config = dict(
    n_layer=10,
    d_model=512,
    n_head=8,
    n_kv_head=8,
    head_dim=64,
    d_mlp=2048,
    vocab_size=32768,
    activation='tanh_gelu',
    norm='layernorm',
    norm_place='pre',
    norm_eps=1e-05,
    positions='learned',
    qk_norm=False,
    attn_scale=0.125,
    bias='all',
    tie_embeddings=True,
    parallel_block=False,
    init='normal',
    init_std_qkv=0.0176,
    init_std_o=0.00392,
    init_std_up=0.0176,
    init_std_down=0.00392,
    optimizer='adam_variant',
    lr=0.000541,
    lr_mult_o=0.831,
    beta1=0.9,
    lr_head=0.00481,
    warmup_steps=221,
    schedule='wsd',
    decay_fraction=0.813,
    decay_shape='linear',
    final_lr_fraction=0.1,
    batch_tokens=65536,
    seq_len=1024,
    doc_mask=True,
    train_tokens=566200000,
    steps=8640,
    dataset='wikipedia_en',
)
MLP neurons of a small language model. Each row is named by its layer, matrix (up: input weights) and neuron, and shows model dimensions 160-287. Each number is 50 + 15 x the weight over its row's rms, rounded and kept within 0 to 99.
After each neuron's rows, "fires after" lists the tokens most often just before its 100 highest values on Wikipedia text that the model never trained on.

L3.up653:56 50 55 50 45 53 59 47 45 39 34 43 70 35 53 49 65 45 38 41 35 43 38 50 60 66 50 86 38 56 40 80 48 50 55 38 26 41 27 69 42 70 44 50 45 62 46 35 51 39 48 55 41 49 63 64 48 44 65 33 41 46 39 54 78 84 50 42 55 36 54 65 53 28 67 66 36 44 45 56 40 48 45 42 32 60 50 55 71 64 64 55 55 39 43 59 62 53 50 63 60 51 53 46 46 62 37 70 46 35 43 66 54 47 48 38 54 51 35 68 64 33 74 65 57 42 54 44
fires after: " the", " and", " was"

L3.up887:64 56 59 55 46 28 42 57 56 33 70 60 55 43 21 44 84 31 42 57 38 41 59 65 64 58 18 45 45 55 28 61 39 38 46 77 58 56 46 37 53 60 53 79 77 45 34 56 51 53 63 67 37 68 51 75 48 47 46 43 28 44 58 50 33 58 55 63 52 50 77 12 71 55 45 32 74 54 47 47 58 65 50 47 49 55 27 54 39 60 46 40 32 59 41 62 29 43 29 78 65 55 66 68 77 45 39 45 71 30 67 52 46 71 53 50 62 70 60 80 63 15 46 23 42 39 76 39
fires after: " a", " the", " his", "'s"

L3.up749:52 54 47 36 64 56 53 51 70 66 43 48 65 59 32 46 54 40 65 99 40 49 57 40 53 55 34 70 81 59 53 65 45 57 41 41 33 27 61 65 39 41 39 23 66 71 30 49 63 50 39 45 84 68 58 47 73 36 53 35 40 64 51 23 38 60 30 50 41 17 44 72 49 08 53 51 45 47 28 24 22 29 38 60 55 58 77 28 32 58 31 39 56 39 22 41 48 29 58 47 64 65 56 83 59 55 12 74 35 62 44 60 64 74 45 82 45 25 56 43 49 44 49 61 59 37 51 37
fires after: " |", "0", " a", "%"

L3.up294:38 64 45 67 58 47 61 37 48 52 62 47 32 74 63 46 65 43 55 61 49 72 33 42 65 65 10 64 00 35 71 76 44 71 38 92 63 33 38 49 68 72 29 38 56 50 35 68 60 59 68 36 74 54 54 57 64 30 78 43 46 42 30 22 71 79 26 47 50 46 84 23 53 70 60 42 27 37 41 51 38 64 48 45 42 40 34 67 40 61 31 39 45 37 41 35 45 60 43 32 61 48 18 67 42 58 55 39 19 38 62 64 41 76 58 46 59 37 29 32 64 24 47 49 71 39 31 40
fires after: " the", " a"

L3.up1497:40 99 65 65 45 44 56 48 53 40 41 46 60 42 53 29 41 29 57 31 35 49 52 53 46 36 56 54 52 69 51 35 50 13 51 15 25 60 44 58 73 42 46 62 59 48 44 40 67 70 46 61 39 50 91 49 66 61 85 55 45 33 42 53 76 80 37 55 40 64 39 71 29 37 46 50 50 41 65 70 48 49 53 55 42 43 52 26 70 50 58 49 47 70 79 63 63 48 61 61 50 62 42 58 83 68 36 24 93 64 24 55 77 86 52 36 47 37 75 79 24 56 42 61 47 52 39 38
fires after: " (", " |", "born", " years", "his", " or"

L3.up2019:35 39 65 54 42 32 60 47 47 72 71 26 56 77 59 59 66 64 24 64 51 72 45 57 38 39 65 52 66 51 46 56 44 20 40 67 40 46 43 59 30 42 39 25 60 29 55 64 56 42 72 57 41 32 16 57 35 44 00 41 61 63 24 56 35 67 57 73 36 18 43 40 46 46 79 39 57 44 44 69 44 59 50 43 63 27 61 55 56 45 75 68 54 39 40 59 42 43 58 35 65 49 41 49 29 42 39 53 28 55 45 59 38 51 52 54 40 60 20 53 63 36 60 50 34 91 28 53
fires after: " ", " 0", " \"", " N", "-"

L3.up1243:30 83 45 75 51 38 37 55 54 91 60 46 33 73 61 40 39 56 22 49 41 54 49 19 49 65 31 66 32 63 51 38 51 64 35 67 55 44 47 55 60 58 63 51 63 13 45 58 83 54 72 48 77 55 60 35 51 47 62 50 34 04 21 46 44 66 32 58 80 54 64 21 50 46 70 58 38 50 35 26 55 61 71 55 74 55 49 51 52 37 53 52 53 67 18 50 22 68 65 64 55 58 27 59 49 45 58 62 45 54 26 85 17 71 46 35 56 61 56 23 46 41 41 50 67 36 40 66
fires after: " the", " to", " with", " The", " During"

L3.up413:41 48 46 64 56 54 60 49 46 54 21 18 61 32 51 40 37 41 40 49 81 62 44 49 63 38 42 49 17 40 50 36 49 24 71 41 70 56 15 50 28 68 25 40 47 30 67 61 73 42 42 59 41 57 58 62 41 46 50 66 44 46 48 68 39 49 33 67 37 64 30 56 45 64 42 96 52 54 40 69 78 38 08 21 65 58 51 55 50 68 68 62 25 77 39 63 44 51 54 49 43 43 48 53 42 78 62 55 46 26 41 73 51 40 33 12 00 42 29 56 44 56 91 42 26 33 62 69
fires after: ".", "–", "-", "×", " late"

L3.up230:59 44 55 50 63 62 35 51 29 55 33 12 52 31 34 31 57 38 26 44 57 41 42 56 46 67 70 63 61 61 60 72 48 31 74 36 35 52 41 49 70 54 37 75 43 36 54 31 58 43 60 33 42 50 68 37 45 61 45 46 51 64 25 67 62 41 37 74 48 27 52 66 54 22 62 39 58 30 32 43 46 51 51 52 48 71 60 60 50 50 60 59 57 40 65 47 60 58 61 21 48 57 45 73 38 59 42 55 14 49 42 67 49 27 12 62 34 16 52 48 30 51 30 47 50 47 33 57
fires after: ",", " (", " as", "."

L2.up1466:55 46 43 26 39 51 44 41 78 51 60 66 55 49 56 39 28 47 55 68 49 55 56 58 28 48 25 45 38 41 67 44 48 42 75 23 41 39 59 42 72 41 38 48 69 47 44 98 42 53 58 51 29 75 61 66 38 54 51 60 53 76 65 40 38 62 16 48 31 60 53 67 41 31 66 43 16 59 53 43 34 58 51 37 33 49 60 50 47 71 46 55 33 66 56 37 54 47 64 59 59 55 59 75 40 56 30 22 46 72 35 56 69 66 64 69 44 26 52 72 84 69 28 24 32 37 25 44
fires after: "%", ")", " |", "."

L3.up1309:29 69 80 59 44 46 57 58 60 26 72 42 63 50 33 13 74 62 24 45 44 72 62 44 67 52 28 60 52 47 40 50 59 43 64 58 54 70 50 49 35 46 63 22 62 53 68 32 65 43 33 69 25 50 56 56 32 57 49 64 29 31 41 44 59 90 51 20 19 56 77 47 44 50 57 54 48 76 53 62 69 45 27 43 62 53 89 30 34 54 57 46 47 28 59 78 66 59 35 39 51 51 48 75 59 57 64 46 64 30 53 55 32 59 58 56 54 57 77 40 99 37 46 47 42 58 45 46
fires after: " |", " the", " a", "-", "|", " Motion"

L3.up799:46 74 55 39 36 52 58 44 42 61 65 53 39 39 70 48 37 51 30 50 24 55 47 45 62 36 40 56 54 46 35 33 46 31 45 63 70 74 57 69 44 53 50 48 64 66 69 75 65 82 76 39 56 54 67 39 70 18 49 43 51 65 59 37 28 97 61 59 42 52 52 58 64 00 44 32 41 40 59 50 60 29 63 24 27 71 50 61 71 36 31 43 31 68 51 40 36 53 68 48 44 30 39 73 59 35 49 27 57 39 49 53 51 65 50 60 29 36 28 33 35 59 43 33 40 57 59 52
fires after: " to", "–", " want", " (+"

L3.up1616:44 41 71 36 54 56 71 56 36 60 54 43 44 58 37 18 65 34 36 55 54 58 60 17 59 52 56 53 44 54 55 26 55 34 44 56 74 38 10 57 38 25 50 59 54 63 14 55 64 51 45 38 22 32 60 39 27 42 26 59 31 75 37 32 66 38 45 15 30 46 29 43 30 66 64 45 23 35 76 42 47 26 48 39 47 38 34 28 43 79 67 53 27 50 35 33 35 42 78 11 56 44 48 64 68 29 68 66 32 33 41 68 16 44 79 55 51 75 62 79 44 51 44 27 61 55 39 79
fires after: "\n", ".", "==", " chronology"

L3.up942:49 46 48 31 54 45 59 25 47 59 77 74 53 63 36 77 68 58 36 54 64 62 70 89 50 61 42 56 28 47 74 88 34 63 40 79 30 49 61 63 60 40 55 27 47 54 33 64 46 43 41 73 42 70 35 33 37 53 51 38 70 41 45 45 68 62 38 51 46 31 44 32 44 32 59 65 42 39 71 61 34 44 53 57 23 53 58 45 37 36 71 58 42 29 35 73 57 59 55 42 63 40 37 29 52 38 53 52 30 64 34 58 57 32 66 83 35 47 61 53 69 51 65 43 45 59 39 42
fires after: " the", " was", " |", " were", " are", " is"

L3.up1443:29 71 60 52 55 55 49 35 48 58 59 42 73 37 28 50 61 36 46 67 34 56 76 28 51 59 34 44 58 71 54 76 43 49 43 32 71 24 51 46 64 78 56 55 55 33 46 53 49 35 72 71 03 63 48 44 43 44 50 44 43 54 31 55 24 63 41 21 45 48 56 48 58 45 67 24 60 66 46 52 32 57 65 43 26 30 53 56 49 47 39 53 67 77 68 37 83 38 67 56 57 60 32 57 50 48 00 54 35 57 47 15 77 26 40 63 75 24 51 57 51 46 52 64 46 60 40 59
fires after: ","

L2.up1461:54 46 44 28 58 38 44 79 47 58 60 61 40 57 67 51 07 35 62 85 66 57 69 37 43 69 30 39 72 61 50 57 39 43 59 72 61 40 61 75 38 56 45 43 39 30 47 41 65 27 48 41 40 71 75 55 45 41 62 54 32 46 46 56 66 88 50 83 54 39 45 75 38 75 69 54 50 45 70 54 54 32 58 44 48 56 81 53 72 46 77 41 43 43 49 38 56 62 19 32 68 74 46 74 27 27 55 43 30 85 21 52 87 57 34 46 39 66 84 66 67 57 33 48 56 47 24 31
fires after: "\n", "|", " Party"

L3.up539:47 62 20 74 57 50 77 53 45 49 65 52 28 26 31 50 44 49 50 32 56 38 60 53 66 55 40 94 34 49 47 60 48 27 58 45 28 64 44 75 62 57 51 69 35 47 49 28 50 37 48 37 27 46 42 36 31 53 41 55 36 70 62 39 51 34 61 51 81 73 52 27 42 61 52 34 60 47 44 49 62 38 50 26 51 59 41 78 71 56 73 41 47 69 22 60 73 49 44 64 48 95 58 48 58 44 51 26 38 51 20 66 37 51 43 57 31 77 38 33 45 45 44 61 41 59 52 38
fires after: " and", " Bishop"

L3.up751:72 44 52 41 45 47 52 45 55 73 57 46 69 35 49 73 65 67 50 69 44 65 48 65 37 55 48 58 62 42 46 43 52 71 53 47 50 14 34 57 43 56 42 38 42 53 28 64 28 58 39 64 53 71 65 83 41 52 38 41 60 14 66 37 57 55 55 47 51 65 43 40 43 29 56 66 41 58 68 48 58 61 58 77 57 66 62 24 29 63 60 32 50 00 19 56 57 72 22 25 41 44 52 37 34 34 27 87 39 56 48 55 41 73 50 52 60 53 51 56 60 43 66 53 47 38 38 57
fires after: " a", " an", " is", "-", " was"

L3.up57:21 52 43 49 47 42 50 60 51 50 48 35 56 53 58 54 61 60 50 31 26 51 24 64 66 62 44 66 28 43 70 63 38 20 40 68 47 34 44 45 28 46 55 52 58 46 54 39 65 46 32 59 27 65 51 37 38 54 26 27 31 49 35 53 38 60 48 59 57 50 51 27 74 45 65 48 40 55 58 47 64 60 55 41 49 46 47 58 34 72 49 59 61 75 30 48 48 68 60 37 58 63 61 54 65 48 24 72 44 31 68 59 23 28 55 45 40 57 35 62 52 53 37 54 56 48 20 75
fires after: " the", " The", "The"

L3.up1784:37 23 30 49 56 24 61 66 22 65 21 58 55 49 65 30 74 41 32 56 74 47 32 57 48 44 33 54 35 51 37 78 38 41 63 25 25 55 45 37 23 72 41 64 55 38 38 19 57 30 46 43 67 60 60 56 54 58 25 41 39 65 58 64 36 39 48 60 25 62 69 16 37 37 55 44 47 57 52 33 28 62 61 32 54 44 26 49 52 46 53 40 43 55 47 30 54 40 67 52 51 38 38 45 41 63 24 52 60 64 47 14 31 61 56 35 48 12 22 43 43 34 50 63 42 50 71 69
fires after: ",", "-", "–", " 6", " 3"

L3.up32:51 43 57 48 63 60 58 67 20 29 38 53 35 48 27 38 24 59 75 23 30 60 68 59 46 26 64 65 70 74 40 21 47 50 58 22 51 51 36 60 25 46 44 49 56 51 58 46 47 61 65 55 27 56 58 51 22 58 37 42 47 68 31 57 61 60 67 39 53 52 21 46 49 50 62 29 65 42 67 45 47 46 54 47 16 17 32 62 25 45 65 51 52 43 44 35 54 74 44 55 44 63 23 52 38 48 50 66 38 60 52 64 42 56 43 57 38 29 46 70 61 45 72 45 32 78 67 41
fires after: ",", " was", ";", " but", " (", " and"

L3.up1075:27 35 57 64 72 48 54 39 60 37 53 65 78 70 71 44 59 53 57 76 56 54 66 44 44 63 30 59 44 58 72 69 34 46 29 84 61 33 53 56 53 51 43 50 79 51 39 42 37 51 21 50 58 39 44 36 76 08 54 52 53 59 21 47 40 58 27 68 71 48 52 33 40 30 70 56 35 56 38 73 38 53 40 50 65 53 52 66 05 17 53 48 63 62 59 34 30 68 50 71 68 37 33 40 45 62 50 65 31 25 25 68 59 75 35 66 54 64 68 60 58 61 80 47 81 45 23 47
fires after: " the", " The"

L3.up736:13 38 38 17 58 45 44 63 52 42 80 19 69 38 69 19 57 57 25 37 45 52 19 32 49 61 42 50 37 66 61 85 53 45 61 73 39 52 58 53 46 58 39 21 80 83 98 50 32 48 39 54 55 42 35 48 40 52 54 49 51 53 25 66 31 58 56 44 27 55 52 68 67 25 31 35 37 29 37 68 58 64 39 14 73 36 49 29 51 43 68 53 34 47 58 58 23 83 58 43 53 58 46 51 64 60 50 54 31 50 79 54 49 42 30 39 44 67 68 44 46 45 53 48 53 79 12 81
fires after: " 1", " 0", " N", " ", " O"

L3.up1452:57 52 27 52 36 46 54 46 49 60 62 64 16 60 19 69 56 47 10 37 43 56 76 52 60 38 53 49 33 71 65 49 60 40 49 74 56 51 45 58 75 63 46 39 28 40 40 45 76 63 64 76 40 42 37 58 38 43 64 67 32 61 74 53 45 78 66 46 63 71 60 45 33 49 62 39 55 39 47 53 22 29 59 25 50 44 39 63 56 54 59 37 44 49 59 68 58 52 68 42 37 39 51 33 38 40 66 00 50 43 52 61 41 57 75 45 36 76 29 55 75 65 36 37 48 82 65 40
fires after: " to", " /", " and"

L3.up146:40 37 27 95 58 40 47 59 39 52 55 40 65 63 56 49 54 84 53 67 77 58 70 51 41 61 48 36 04 58 38 62 45 39 53 69 30 35 80 53 38 54 50 37 58 38 50 39 51 49 39 45 46 27 39 43 54 43 70 36 28 45 58 39 53 69 38 37 35 18 45 41 46 66 37 48 25 44 47 55 51 48 75 58 45 44 93 45 59 60 49 52 91 67 65 34 28 59 57 47 50 43 36 43 55 43 44 46 27 61 34 49 38 60 81 48 60 46 29 65 52 28 50 73 45 47 55 81
fires after: " the", " The", " |", " first"

L2.up1492:47 64 55 58 56 53 65 24 57 29 79 39 44 30 27 55 68 63 68 76 65 49 58 53 42 44 46 83 44 45 48 09 53 43 69 48 32 39 36 42 85 32 54 61 50 31 56 71 44 78 52 70 48 55 58 51 39 56 35 43 75 25 45 53 71 32 65 24 50 44 27 40 53 60 70 59 46 27 64 49 59 56 45 58 61 51 45 17 29 60 57 47 59 50 28 48 62 42 53 32 51 36 36 54 80 36 37 78 09 50 45 40 52 30 61 82 50 60 96 71 64 43 45 26 34 47 48 56
fires after: "\n", "|", "=="

L2.up1250:47 57 52 57 48 37 72 55 37 31 54 35 47 50 53 30 54 29 34 10 53 56 38 31 65 39 74 49 34 66 68 37 26 25 69 75 55 37 42 40 51 67 50 71 64 65 62 80 50 72 24 56 38 40 53 30 44 45 51 63 34 57 47 38 45 61 42 50 21 55 56 48 44 64 73 67 46 46 64 46 60 39 60 45 63 74 31 40 46 83 51 51 25 53 48 38 53 36 40 40 90 24 67 60 97 47 56 61 59 52 25 41 69 42 52 67 66 41 70 75 34 44 38 26 31 33 63 51
fires after: "\n", ".", " |"

L3.up735:61 59 50 30 44 40 59 69 24 68 49 60 33 50 69 42 57 44 46 61 60 64 60 40 49 35 57 61 39 70 69 41 27 74 58 82 81 44 65 58 68 51 60 52 62 50 52 36 54 45 75 50 22 55 36 39 33 47 70 55 56 49 54 37 23 58 28 84 51 48 56 23 60 57 49 63 62 37 72 38 49 41 39 41 32 39 38 69 49 44 82 62 52 73 27 70 27 46 42 35 57 56 43 57 61 61 55 47 73 56 43 66 43 69 53 33 43 58 51 59 65 41 48 08 65 48 30 30
fires after: " his", " the", "'s", " a", " her"

L3.up1930:60 53 49 38 42 55 75 39 29 51 66 68 59 47 52 69 45 41 39 43 60 57 47 57 46 34 50 34 30 58 75 49 60 10 47 98 29 64 67 41 62 62 54 49 60 83 46 55 51 29 56 72 18 53 46 74 64 44 62 53 44 29 46 29 33 43 43 65 61 68 55 38 32 23 68 30 38 41 60 72 20 76 73 41 10 32 26 48 42 53 82 42 47 35 61 71 73 56 46 38 59 37 75 51 55 43 65 36 36 50 31 35 48 64 43 52 58 39 55 50 45 34 36 52 59 45 66 46
fires after: " to", " announced", " was", " agreed", " ISBN"

L2.up401:35 54 32 40 63 46 46 62 68 43 53 82 36 38 37 39 52 21 67 71 40 60 73 17 49 46 44 36 56 54 59 47 36 55 56 28 55 41 45 57 55 37 43 62 35 37 29 72 54 51 58 58 62 47 44 42 45 58 19 51 45 55 46 49 67 64 33 58 51 15 29 48 47 36 74 67 55 52 60 44 40 22 62 44 41 50 72 03 60 57 60 37 32 74 22 56 47 38 64 42 63 69 51 87 58 33 40 45 31 50 28 50 64 63 62 39 19 78 82 72 64 54 63 30 41 63 09 37
fires after: "\n", "|", "-", "==="

L2.up1331:35 38 60 60 58 60 69 60 47 67 50 36 54 28 69 24 61 41 43 38 35 55 52 47 48 36 41 54 56 47 54 68 36 51 82 42 46 65 52 57 27 61 35 66 63 79 85 22 55 64 60 39 47 50 59 62 60 40 38 47 51 40 71 65 56 61 51 23 42 64 50 77 56 12 54 42 76 65 61 40 35 81 38 57 54 45 52 40 41 53 24 34 37 51 52 38 57 44 42 48 49 57 58 79 72 65 39 48 77 48 66 45 50 55 43 50 48 05 45 61 55 36 44 63 27 14 58 48
fires after: ",", "–", "-", " (", " 9", "14"

L3.up1584:54 24 10 56 56 46 45 68 40 68 58 84 45 45 58 53 70 27 49 67 48 62 67 51 39 55 10 47 49 56 45 59 36 18 68 42 53 51 64 62 66 59 51 46 49 34 40 58 66 41 37 71 43 76 80 46 45 47 61 58 34 32 61 48 56 89 68 59 81 40 66 33 39 65 80 58 56 18 43 47 22 28 55 32 46 89 61 45 59 47 77 38 43 41 36 51 54 65 63 35 70 49 32 73 62 38 32 27 25 58 44 78 74 54 49 45 46 37 72 19 55 51 61 39 40 46 41 37
fires after: "\n", "-", " |", " /"

L2.up1197:22 74 60 42 58 46 69 47 42 45 52 39 50 45 13 18 57 36 63 66 35 39 20 45 55 42 28 74 32 52 62 54 46 31 55 35 69 36 62 53 35 23 40 71 58 39 52 27 56 55 61 46 00 92 65 50 34 34 87 47 30 74 46 48 55 99 57 73 46 45 62 20 36 35 69 68 50 57 62 80 37 63 58 38 46 45 38 41 59 59 77 45 20 60 43 70 44 58 80 51 50 41 50 50 48 75 44 33 76 29 51 32 65 77 49 39 39 57 51 47 43 56 39 53 37 24 45 64
fires after: " |", "-", "|", "–", ",", " ("

L3.up261:53 59 56 64 64 37 57 42 60 26 44 64 49 64 49 25 65 64 51 68 69 48 38 44 53 44 45 75 40 66 42 72 54 57 67 36 57 46 82 43 22 58 62 32 64 56 34 24 25 60 35 65 52 40 34 25 42 38 44 13 41 58 56 55 44 83 33 45 48 34 47 70 26 44 56 45 50 43 37 46 72 57 64 42 30 61 74 66 53 64 28 44 77 34 54 67 48 72 53 36 46 44 37 26 45 59 31 74 47 37 35 16 44 57 64 31 55 33 52 37 56 22 76 32 55 61 40 55
fires after: ",", " |", " the"

L3.up293:57 45 70 21 55 63 48 57 22 52 45 63 70 17 53 59 36 23 49 54 40 55 46 56 57 39 49 48 53 47 77 33 50 36 50 30 42 31 64 51 47 74 54 53 57 87 57 38 65 39 15 59 58 47 52 51 50 44 23 40 53 80 48 49 44 30 56 64 64 29 41 40 38 13 45 52 53 54 64 72 62 73 49 56 22 47 68 53 34 64 56 29 48 43 72 35 75 39 45 14 23 33 68 61 68 44 47 57 29 45 53 20 56 43 45 48 59 02 53 75 44 32 52 43 38 25 50 44
fires after: ",", "\","

L2.up1079:59 50 49 42 63 50 58 50 49 19 77 35 60 38 55 39 45 47 68 61 53 55 60 56 29 51 61 53 66 49 66 35 50 60 69 63 33 41 22 66 46 51 64 50 47 01 37 37 40 54 28 61 53 46 56 57 18 37 40 28 38 55 12 54 61 51 36 47 60 18 45 45 39 62 78 51 36 37 41 36 72 56 46 55 55 71 61 22 51 62 57 45 41 36 62 27 36 51 46 42 67 32 51 62 58 41 59 78 19 36 44 51 38 48 52 49 44 50 58 82 56 40 73 26 48 48 63 48
fires after: "\n"

L2.up748:53 51 51 56 53 58 56 78 30 54 22 40 71 29 71 26 68 50 27 43 51 19 41 68 43 54 65 44 66 63 50 35 56 30 82 30 52 46 29 38 57 50 50 77 54 81 63 36 46 79 55 44 61 50 65 48 45 38 32 50 34 40 57 53 51 33 59 30 49 48 54 56 55 37 65 39 38 45 57 45 27 52 45 29 59 34 57 63 32 80 48 59 23 63 65 36 70 58 63 24 55 63 62 72 45 58 17 59 71 66 55 44 67 58 38 35 43 08 29 62 44 52 41 39 24 45 62 33
fires after: ".", "-", ",", "23", "^{("

L2.up584:47 72 64 46 66 48 36 51 30 60 59 48 69 33 51 35 50 70 60 29 71 59 61 77 52 50 47 63 43 46 61 62 45 45 71 32 28 30 41 55 49 52 31 55 59 74 67 41 31 52 41 49 50 51 48 62 48 31 62 52 57 73 40 63 38 33 53 50 45 59 36 58 17 14 63 30 37 57 48 27 38 67 43 68 27 56 67 50 49 28 52 42 56 44 63 13 56 57 76 23 40 48 21 51 39 56 37 42 14 64 29 27 73 56 39 36 44 27 41 46 71 54 51 51 71 47 73 68
fires after: ",", " and"

L3.up280:40 32 44 58 61 34 15 63 59 47 70 61 30 37 55 43 32 25 51 93 45 64 52 15 52 26 23 45 74 55 98 36 45 52 77 43 62 25 45 49 46 66 54 43 50 29 51 56 81 59 67 27 12 60 66 60 29 44 31 55 50 34 31 49 71 59 36 46 45 53 68 65 38 65 59 64 34 49 69 33 60 51 43 57 66 49 63 59 60 36 74 34 48 67 35 56 48 63 41 39 53 46 43 37 54 31 69 62 48 67 27 58 61 58 36 34 62 66 43 27 52 49 50 36 44 73 39 54
fires after: "\n", "|"

L2.up1644:57 35 45 49 53 55 52 69 20 48 58 25 50 40 55 30 58 28 66 39 43 50 55 81 73 40 49 44 52 48 39 60 56 36 55 39 30 70 60 58 46 75 42 69 56 35 41 00 41 51 61 67 44 56 64 31 32 49 50 45 46 66 29 51 49 53 62 57 46 44 39 32 66 32 54 37 57 36 63 87 32 67 28 56 52 46 76 69 57 47 42 51 50 72 58 26 46 50 37 52 45 58 45 67 68 26 44 70 46 46 51 32 44 43 58 44 44 09 09 48 46 38 28 63 47 34 76 32
fires after: ",", "\","

L3.up1445:60 59 55 68 32 54 53 38 54 38 47 41 36 31 48 62 51 41 31 40 47 43 83 64 57 42 40 57 27 59 48 48 38 31 47 73 41 22 56 49 27 70 43 33 48 31 66 24 39 46 52 22 57 54 56 41 55 47 60 31 20 77 51 46 30 60 64 66 45 53 77 70 24 28 68 46 41 31 61 64 67 66 55 20 52 51 64 62 41 42 64 49 59 31 25 57 52 52 58 53 48 20 72 38 77 45 42 26 30 52 49 83 58 49 78 35 39 45 51 59 39 42 30 46 34 57 69 54
fires after: " and", " |"

L2.up839:50 51 53 56 72 46 55 49 20 50 63 48 65 42 42 52 48 60 60 10 72 52 44 64 56 59 58 52 65 45 55 84 51 29 53 36 35 29 74 58 50 56 62 57 45 67 44 05 22 49 34 36 39 38 49 45 29 41 32 44 40 70 29 62 27 34 65 65 32 37 40 49 23 46 63 21 60 33 56 47 41 62 39 58 31 51 68 69 45 32 45 52 66 32 52 40 52 65 53 12 70 72 29 30 47 24 77 64 32 43 49 47 62 36 50 52 31 29 37 55 34 37 35 46 52 45 50 73
fires after: ",", " and"

L2.up1374:39 46 38 42 61 47 61 64 31 39 41 32 52 64 59 37 33 45 44 64 60 65 60 05 44 43 60 68 37 44 30 35 35 28 64 59 47 50 19 58 79 60 52 53 45 22 47 62 56 66 39 44 67 35 62 33 26 44 32 26 43 30 45 51 53 28 64 45 63 43 40 61 49 39 67 77 57 38 38 35 84 56 34 48 79 58 62 60 70 67 57 69 35 53 26 36 24 55 41 42 67 44 50 57 63 63 55 71 41 43 69 66 47 60 47 42 34 32 42 65 30 35 43 65 48 30 53 49
fires after: ".", "-", "–", " m", "14", "15"

L3.up24:49 20 24 54 49 41 29 14 61 56 47 52 46 49 56 35 69 53 64 99 67 55 64 49 61 71 28 30 30 51 85 68 46 53 64 54 52 18 49 43 20 65 39 25 51 46 33 71 49 52 37 75 29 70 56 77 56 60 46 43 35 57 78 46 72 59 20 39 54 55 61 30 50 37 49 64 42 69 53 43 59 42 57 68 18 38 59 70 58 54 77 42 44 39 44 66 40 71 59 39 53 24 22 49 49 40 41 45 58 40 37 54 42 59 50 77 75 21 26 47 70 54 48 54 41 37 32 69
fires after: " the"

L3.up1009:72 59 67 28 43 33 69 45 49 53 42 44 74 46 83 45 41 56 45 47 33 55 54 46 43 34 65 37 66 55 40 36 43 36 44 29 57 26 33 18 46 42 51 53 50 34 55 24 56 41 76 60 40 43 29 73 74 47 45 60 57 70 41 83 36 53 51 30 51 62 32 43 37 32 56 46 44 62 47 30 59 49 56 43 35 29 61 77 18 46 45 34 51 37 47 38 69 45 44 47 57 29 27 44 48 52 44 85 55 56 50 19 85 50 22 56 38 35 62 75 42 49 62 39 49 32 56 25
fires after: ","

L2.up1865:25 80 76 71 49 41 70 89 61 74 64 26 16 63 88 42 57 73 61 87 42 62 77 41 51 38 33 56 39 58 43 52 44 64 55 46 56 71 79 50 65 35 67 57 77 19 48 74 63 71 58 26 67 37 29 46 63 41 95 64 74 48 45 60 41 86 43 30 81 48 61 37 47 50 67 55 57 54 19 57 41 66 51 44 64 59 29 55 51 55 38 51 60 61 64 52 26 46 69 59 46 80 25 73 33 86 22 45 43 24 37 68 32 70 51 52 50 65 46 44 63 49 42 61 52 26 34 52
fires after: " the", " of", " The"

L3.up1101:61 33 31 48 61 44 66 83 48 67 57 56 62 35 49 49 60 45 50 45 35 50 50 62 46 24 41 28 25 45 69 67 32 51 67 72 38 48 33 49 58 67 24 68 50 82 57 58 36 72 59 46 56 61 28 39 59 63 83 54 39 66 27 45 54 51 27 66 51 57 66 68 60 47 60 44 38 40 52 42 52 34 48 11 40 66 49 53 54 66 49 40 43 59 58 43 66 64 52 17 72 47 34 52 57 52 42 40 42 38 39 31 50 50 46 26 47 65 37 52 54 39 39 49 25 70 62 31
fires after: " |", ";", " 0", "%", " ", " 1"